config.yaml
hidden_size: 576
norm_place: "pre"
positions: "rope"
rope_fraction: 1.0
bias: "none"
init_std_up: 0.0547
optimizer: "laprop"
beta2: 0.95
train_tokens: 540300000
max_steps: 8245
MLP neurons of a small language model. Each row is named by its layer, matrix (down: output weights) and neuron, and shows model dimensions 400-527. Each number is 500 + 40 x the weight over its row's rms, rounded and kept within 0 to 999. Numbers have three digits each. A neuron's up and down rows have the sign that makes its largest values positive.
A block is one neuron, or neurons of one layer that tend to fire together. After each block is what it responds to, as a language model described it from the Wikipedia text at the highest values.

L3.down62:467488430521446465497588457487480485614469495535486508452488490483554528518481492534544462507548509491532438486548501506426499472497525519467574550502500478493504586497514539535479487519525529480466511475467516445460521479522560492523469598514498551486460565525588524506492484461501481494489467449524493546541527492499518497524473531545490532499524321462518527513549540456507508533430
L3.down349:460439489514503482427552449460396469514499519511542482477468481494481514430499497522504515448559494469505472431571530456471511477482513531480510467519550469514499545480544530515499521478458536467525493475507476512463382468541508511468508520546386459488514491507529505564526551498548517490472513501495441534533527496502477424463522546549483521629542435456519542519524533497487505518431
L3.down584:493497605493531489566479546567534510456543448548502475520526483501505510443479504496448507567448483469503473456511493491522573462459535546496511507540548491546481489534545438481501475492468555524471512502513502499573527524532428469486461543474513577524529484498527517501433527540455505481578475497539531526481488522455509472530487465501543457530522657564476485464497551522526479538478
L3.down946:511510483470479503555514458453396506547472511518567439468510484472494529544470506514523560486479523477548529452542473533444563455486554547518531499473521500463485512435520511471479603504479491499462519484419460469462424453505591464448481564477478507518492547501529528514506485412476441464392479463586537518573504440534450445483553481578538529512516462503521480603537492463482487506483
L3.down1262:513462572469529460561509494429490484525547470482470517511525458471523472491523475456477531513449463440486487415453478520487535426575460470478479466407498499566489464496534469464431484530460551477479494527483475513481499546474523520476441562503530553528498523525493488516532471503485529464462482529491482504513478491535537519516461547466442450486500394466434565454538529476485575522491
L3.down1319:459484473564480487519498443543434506550495481525545498503502485502491548459440474595505571486601522486568458515544483481481558427520491473452542518526565476487443516517531523533478459534515531528509475482519489433464442513470507484568458555482550472490503549508514564471494556511529479493426515406498456593476470452492517539429554436551544487528504392522519507505493555464488501514506
L3.down1435:447487486483533478549503485521470472545518582474559494499471493538494560512489418510496605491576535554530427486447496496451495449538497499421505469495516498502473475456502500466439532488449498505514621500457467493538492428472486512486471534529483483494480523531496502501476533515461415520512485540554490549460613473526497542472568495477589526514545434488526488557519483489535614489512
L3.down1921:490456471514547429550458439555486535465467454503501479496533531513458515462479488450450545524498521463497508513534481502532481465502566499496488537396512494455480539487557453517475471494512467527525595500442450513472483497535542451450497491514509459489494538488579504576486481455537454518556507466555470566487497355499460453428535562447507529459524409517482516491566527490483499490545
Description: Table row start

L2.down389:504577565546513460603584401495436520515512484547488484492486432421556506518471500513608543507450547567447473472485512493441555449489534512499459469491537545503518519515509531482534513490465535465483471520419523444463530474479486515465510517474434485503508518570575452567482530451487520501431467507487438516482460480518451536522450521485536493491533488410467498481507542462503531568505
L2.down1119:493418461493488495487602460506487533544515508494530480462546476494501504513504466482532570474533484541477476567537491483433525503500512537456464515445477505487497512443525502469484493516541499536546489536473539500503515490516558525436468543468485505457470542508526421502483473467482459460478517488517586548511524457487450569547539624569455525461525491488581521510447515444479499536509
L2.down1246:522472478463483494541586481502470512541511488486537486423471494494463577526505490546528549486517507533477476492493540437427549460542572551479510464483594501557485523511504516497506537523486520467508538510447554532543433441554592479400453568508453486517447568552495455520493544398524472477439577513483480514586537409566515531508517503494699491504547567361545502560518523426532560475474
L2.down1386:462536486456503504488493470457448546498535451570551495540487482502453537460485487600507535459515522501418474433482504466518566488530509509462568521485543471488472530427463509503525484529505496528469395541521556503498490504484550570444509476527457461537456524497500504531501514453494476489448545505493503546475488500508535569537573491508393529461499299443534515512584575510463502476488
L2.down1873:466495473446470458441550443552437496434563601533579514516504537505501495546473406494500497517513524497513527509546497516504524570484547509537479528493547463531479509467440470478545468487536615541515477478483575546540444533522494485570446473535490541605459533501525488495483570539466503412435496554474460525472433506486440528520507482516536540521552429476477442490559518489420579516423
L2.down1951:471514533488486456455557440498495506583436480448505596465504522459438598507501496517591523508511508578521485461511532479456539418467490485491527495494644553458500545562521535475490493527521513481548449537483589531492480455465502460450463513449574483479518555528492476417492488428499520474518545495523489524514501523499511460471509550612533499528566369477480571519456514537544433504497
L2.down2144:478574516509476467522523440480494574523508514503548487392509471496584571503505502524514520425523504455485482451535507434455429523515570578555575530518518523466511495489499499515552495468502494526587486529525531450448486459526495448449479541516465490444504498577514534528510489433487476524509466485461494536533465498530517534464503543537454540564547337507507444446562566474512517541524
L2.down2288:496485459502494501450487521479509497550540452523529469385441443475485513475459498529502545504464503460496443559547505476425568528446485512478515555498549513502573574463543546511464459553510483552492494483554480513568455483549489480450508487466542520523539560534486453446510486486490482524521515554504472512513466454494548576520527495513622512526580505461501510525518524488478537525463
Description: Table row start

L2.down347:462543472510456510495506489507495423485541502505462508445531538493546476446466535444458451475453432576542478537471508489499528466548482451486487460541544519517523502509511480490501517496520528479540524530489510544499553471495526499518456526430534565526498508554558475483487442536458480509438492544478465551549454459501498535510480527599450529540436306461451477528493540512476470478526
L2.down852:522498500507492480427567479465517500506512582566512464469526575478482509482516523494457537490498487476423515452501528433497493453494486476496511537510588521521546537430462528490484535508475483574531524454517469464504498460507472531547522618507510486511490550560559473490532493509470508550479474544497453455530484455493494464499529552529594537488507690518504500486440508486458566529461
L2.down1189:491555455439529483492515511496475436523455502493465511474482529491515506460545442450514494561458433551502475506497498483529520460509457465499529439483513478450550573519532542504408487480549496425458518496525461493460537526554465529504517509446562524497482507553473497525482530466472506500515471515527467537439484524487528518455517525490552524468498346472457494450504488481472470520539
L2.down1234:496538498512502488495550503527489469490494473509441455498473547428508490426499545432502495506504441541513507510410496456492548465542544476520524449512580508505554563560529522488506525498499538526538585555527505496512499493530486474483458527501540508501509495539530485491549519527472486482435438517523440529553492448501534523541525533525495518500541337555474519464485493482468489495546
L2.down1438:483560507444459495512498462460492539503541487502471509474472513444538443459473540428533573509496446520504506505437460502479495471500487503548532467539549527513529529541551482468525474514533522512525505524516527506538558500486508522392454556454551536481494466543563424507509480526433469505467485524525469582540501462509547508487530496516447450471531399515449508499531463549488520508555
L2.down1746:544501479488521556527495520528521484532468475524447506450586583515567551427405518457500545522483454526512502427507467547493601485468473475501483435471524451532541484504515492553500509445505452475504450519464510480542516506574499505484476518507522520552483496510551474504481514566488527485474515535550491523517534493519565512505514480531490538463445521490439466468505507470424475498531
L2.down1915:517498504462477420516479483452458535495508399510424463437502541500516583446479538457458418499396428533502459495476441463487568494515527531558476459455558486517552581531529505475427510458502501474504463423501464563499486520586482486475485498488570494544492518637477496478494477483493500476546563570533467545490470459511539494418509533548462538594523474505450462473579503457518486523498
L2.down2124:470536506507498480439514508549568526488501540495496503541486459486455475526550494519458545518470382491495548516513503499547471513486495471476508500532482548515501551451503449540514570485487475553543606489459491505534427445552476534423510620465505561497482496503562499466476554457387445544490495483546466492553522461546581519526511465511488499513542383507511485509474479481516491471464
Description: Adverbs before what they modify

L2.down294:471489464497480460501522504521479461530503545483557546524496491463504572469555476495463508511488498521450490447498489455512509488481466519507512494475555543555483470473442543530559456508534510465458509466515572458489501537532461513458485549500500477502436499464545502574441474531505552451481529479469532499473500507534480445500493480562330495506526147529497489486543535530571524481524
L2.down346:531484447422557521488502487490540519430485503490481488496482451471490456465406524474492563466561497484494427547508451486472425598498462529558516515507525462479549557443452536453504499564430492450536476486436534488482550495500491422482552476530418494525548471433489404571549478596514552472505518521528464524480539520546510578480495475492593486435476673427523533530495472465527543506472
L2.down524:471503519584548525485543505454410547497503563477414424486552494480429471511575467422505502518519414532476469554499485522467433471502461516484462489476472472490536491544513510546525442509483610528506492551549481439447483557559519518427421579513506520492484485483510509516521576467556532544459437529518452525503496522516484548437560511550441539485533594472433500510524513507508455545534
L2.down875:470501467448477523426490548546477513533558510502539468584550449498536486466514513488507525458587442492554513486461487464541501572466483518443483524516557493560454512509486499514538468479503533425447469491479473481512508476551487530483424555564440460558558514455553542477546610489554518471447494498512457512599553445499506488521462454511461455495476500467500529482467522499499434500596
L2.down945:454452546485462429534493522560551483468530512529505521443484462496489480499500521455495487499467496484570477496496453484560490552612459526510541473497456437514516569482483444490514488487505492429490507541500538541506528555486454477500485526520502493503503473460419484546529488564531579435521531488483500458456429440534451544455523453471354474527501273550480538502484577502522462443481
L2.down955:448529480535464506488482518501542483475505481563545506566542483439555578478434527478497469541565443498478510486468462479524428501458516489470522541523503476490507506533424505453511450489541451504457493497546467483478549509536513489538426517491552481531482508504483559521522525495531509494440511479481498491456495482483415511534525476508416518512463212520463510529483599497481508535560
L2.down1985:468464506569489524563481563539599509555505497510424502503504501440514486456505478510522507518525528433486569563525425480471474494477417466533458513507548509487488521452482505588576544451522559499428525529598568456500521501540478542410426515532516528448508523531480473514545557556551479541462522511502525491473425531527468462407582519550441522538503340499552513568465453471536477537518
L2.down2053:489440487460535526531520473514500374461502506450493485524491442505463482526468492500517534498493510507497539532519506457452485477457537521498470530482532427510473482495478588501519565427484513473490595529448538492502591515523529462481500500452470472446488461459495503537521471459526465538564478542420479507483488482536449550554473543483514486498516281503500539509517543462565462523515
Description: Paragraph-ending break

L6.down509:417486558516525441495526566510484509514467561502538502401509463533543472468518449500498464503523482543524517477512542460398500495509434491500484466469497460526494502469516525495547528560486466490566537487572435496518499455486496496480500468484474524524457472519508518528572530522523567600507471487486419466482442482575517448564525554523524485518491631475488500508527469485485448555497
Description: Space before numbers

L6.down878:476512478510480475481476533471500527482418498486529494461448560387538522426498509466459512481560478554542521426508517495482523547503479491484457505561462471464451567515496528558518478581478458504492484550482455429419501514518484505539512518531483563479559542424526520479469471526558440569590544378538459559502482518489525412567384482560402444471541416570508431518523439539491501533515
Description: Arts and architecture nouns

L3.down30:471459542593536602490497499517457509520471529489475400506487501531495525457470442526481414537480494494503569550530571506466476483479462486548520456522392443504489536501547535516496527511521427510553466544534521494540520513464450470481539563505535545475562468509434515492473568428471518491518456542496487438477553511472479501479522506503504557528497613502510469507453467509512529483503
L3.down455:474463493501438499546461543555513417595521526483484510512559492486468508427427537438502493468479444550480473538446483429481517467502499523485516509497441564497480490492534487544461478480489567485510574524503451429480525517554461534520560554464536486502498550487535502477529488490492543494466521487435459516491512450451485478530587499523406509513491493556461547578432555403524524490541
L3.down806:524533442595527509510451505550465547464530457467483521567495546506490486519407484439511496576504511496447430525513540477501528505522428485483514526506503509465507511483445548534460497498523553512494553498515487470490528545454456506443430461539476552511495549458519511473557447491578485489501503479488431501455534466538505521546501480479460508475494290483487488461545512507511517514548
L3.down812:519570509515551512497544520538489496499482440531460470511518551464543498442467478491526421459525446507548550542435525525469539484513566512470565439480562475511545534518509520509516541509534515503477524521510490509520492499503485478503492522530574489516508571592502507505527516527469525443425479478514412555541490450490508542521495506513546515487508399551502474519466524409456508423541
L3.down926:446544498475516496494550555541438427571536447514399484516456482511479447468468550457450545487485458602529440512508501498487530480476484467536501550478489477470526527534481503517527545501489545480523524558555478526511576518487514522504534503471512511525473486510505527461467501475466503498586477590505496483481515493497401463552581587576400463516468450489544565429484505477507514545535
L3.down1137:469532509510458505495509521524489454480442451454486446508475477489512532425490490458518549497508492477480427439487583492511478504539484487451559450489485547537578475536501463453482591450481554443488487526478507551492558520503527509496469498530548442519463519528491433466540457473511494547564500524454497463481547531490469513455498528437205546544501320528489496505447522484490551534495
L3.down1199:489517502510416500531565482517470454496541479550477501513554520611503439434439626461524512461456403549543486397507496454569511567511492477455443496533514570545484447498455443546475536523542567522485491492460497452570517479495503525517487572424513510453437526549480459560494463496465537437409481549479467550565507489484463507560531557571484498434486506494479543506484542513520525534536
L3.down1264:513496424505519498447529507472499444485553528454490467514478491463463573542468479449489538509408489489478435489525449469484417456477509455448476464529498508446545494504520498578468542566503519501450479516478563436472442517493497473546492511550452502477528455484491473504560549459507479520535506488477480471515486546522471515531502517513499520457477549504464531436555455486478544548496
Description: Sentence-opening comparative connectives

L2.down474:537493531467428515524496510490507428437459522485493575461477495496552512577535470445540490552506572521501438527547463444456463476512487544509486555466515535476538468547450472434502486476484461496457483481520466491496553473503488516517509505477509511504565572425527498497557547509441517479594540543556533481496522490583537520543455484478625486457471446427481531499501440535545461481459
L2.down737:519508505507567498566547525557533459493495555586497519553468497464572546547580468486490419508478506472522481549589455570412461499534495481481439470446467549516527534512495538480485486529473453446463544504491483486535549420522478509540437587483601522471476483431522498487475532519469464510548535501479505464508426509538557523491483519492745500492509628478508547476503451541521512489439
L2.down1030:558447432517477494478535473542502515545499443552518489523480584521509522556503522520575482498643571522575495537513592486453401503467529496462524541482560475562461501496444560504551520469555449565463498412518482460486436482483521500513411461570592494503545592428543506529553530451478432477460484395536525469454484476546463465434531454495561506562491492529511477506516513510433389447514
L2.down1072:576547491500461499460432513470549503502466486519543490475426488509501490506508511520503512458491578550488511562525517480500495523555492594557518519509491556492442458544474482473434529502529426542497454515469460594486497556423487506459434509511490474457502537488459477521426462455475476483521500475511554475486477415535508496547502482431526435474373420494516472510553516497527454543519
L2.down1127:478498497484513545448514543484503528499522568486545438469505415506497490551546487503552450477497484473499484507553495448530506472544505538471477523508491528479484511446466467530508526506515505497463473540462486527451572532468498531494534478451448469485555566452462531479551554500513549503516557500514554487472500479544494522523471515480409507518486228451436451489487515489561488496505
L2.down1186:564460491485455478549501478488493531500463506488521448502494491540552479549477500520563492477574513485528503442526515515442465466508484566539451448421527508544552509470444549467462539498580411562493468484517500497497441529490473574484539579486536502539510535455523497483422608534445535504476468541578574496533515448540511524528557545519504507490470378520550498493458522517488373528509
L2.down1772:511463537460465516480499501514553562469388554533508448420454551498492501536575473483575484529545521534446473531517464472513519519519500557494480481453579508473481523477475525512557492499543495481510489514512513536505446461475507511547492549452487570533505498454476507484524511532510447463480495510569512440482481483590560453482461445493685518496473587542472482525539461530490461508415
L2.down2071:579464488518482480501507447465482520472501493545500429538532550492547559499514501522465438466552496455543487534486570486546454478474457547506516470481496550455521486496448559541460515457517522511544484550475506501468479484522501462512476550473534504504577495508456472474501580472508450437455452478547493437536526490559511493519491463469554515487457267442501517526484510536540550488497
Description: Place-name head nouns

L6.down963:484499529436568491468499443499511432540481445489415449537451470489448505472531582446468510544491448569506414561470499497474468488505497501477453510530451500548475476569478479448494490494454578502423517527581436554438524507504486468516548440439534516527482439543543456438472523534520527517553449537541494458495487460459553539479504513536440508482521490481553578439574536494434469539507
Description: Modal verbs and infinitive to

L3.down209:470516429478516569418451459538537553500421487518501523501459522452450505532544438500447571462504488391462559552533485484495511517551548515492485588485492494453572467502507501475527467479441488490495482505535492532566537467629475432445485495493529520518551504442469525505498480548511495474499517562507482443516467527510482470511505548460472485546516542549493544504468484460456543485478
L3.down1410:507517515492490444510473496540537519522490509517591502474481527437491528498582459470520482519543497565478476505484508495490562498483491483507520385518527552428512498492543529534520515501491485490492493530522478496462530493508458545520536441501504539560537421539493481492457498524540494455563510455580440499497564419548538578513484458490528475489503505520424529462449517546535519470525
L3.down1565:474612495442549539478483514495485483446487497480449505559492489558536466475523446521544500491521488537588502513518500507557525416498572597403489612457541470512432545482527514505548463524534508587491497460541511456412527469428475513566505445541559434521496509496522493489470550539516488500528475511448536539529450494566521496509514439481545519495502377488525507498571470511523419443533
L3.down1677:527563496507527498548504496595480458433447437516475496545499603444507534546517461503516499489542504456506464514508488457446491516442529511429490557427526513440545557507483542577518423476555557504515460498521476478478461474471418514505514494488533513495488509486513494460535562525530525491530486550513498474573464502507507452478497512475514503517496260445504505541548392529515433481455
L3.down1784:540508514509424547527528558504513463459489498489535550454485481473522551533501389525458491559506531502510483543423477529457550468513501509500495489531487512495446496449515512533481486511483546478568526477522526557552437569432487561456502513542462536529545500517437461547466520527487502499423521476537476528527457494497547532564523483535651502426463473527439518459520465584527505521446
L3.down2006:544488459505510498439467536427513490443427465469458535512448462458512501467513429572538416502505458498448542483425534477512494473499476413451485462530493516493515530574527540501498549530498439545496519447434478513487489488408557506480511528504449444520475505491544431450562439474427522493504492494500450457476516456546499518470539522561513471531435435474446440468458499547519471547562
L3.down2137:516446458530497539451469540543498540502581538556450496491412521522515528495552567522515504527518558503530493477528533553454425511562461443519493511499543543530451527539430588555511484542558478455558514552547553489606501517494501506467546533482554588527526468473498456442595475453505484538504474473511482540484523524474529575592439591572482525538544615505472528538513432522492486544447
L3.down2199:546485485538479552527496525431492491471500447498542470514451443482445502511462443525437454506427483499524558525564490494479503518450446501494511507494525540434516538520513532562485513416503481441565569471529529525486486488494522519444499500557508524495511484493401455491468487445504503532579489543498410476494465499493467513471487500497434540488451324502417477439588494498470454520506
Description: Building and structure nouns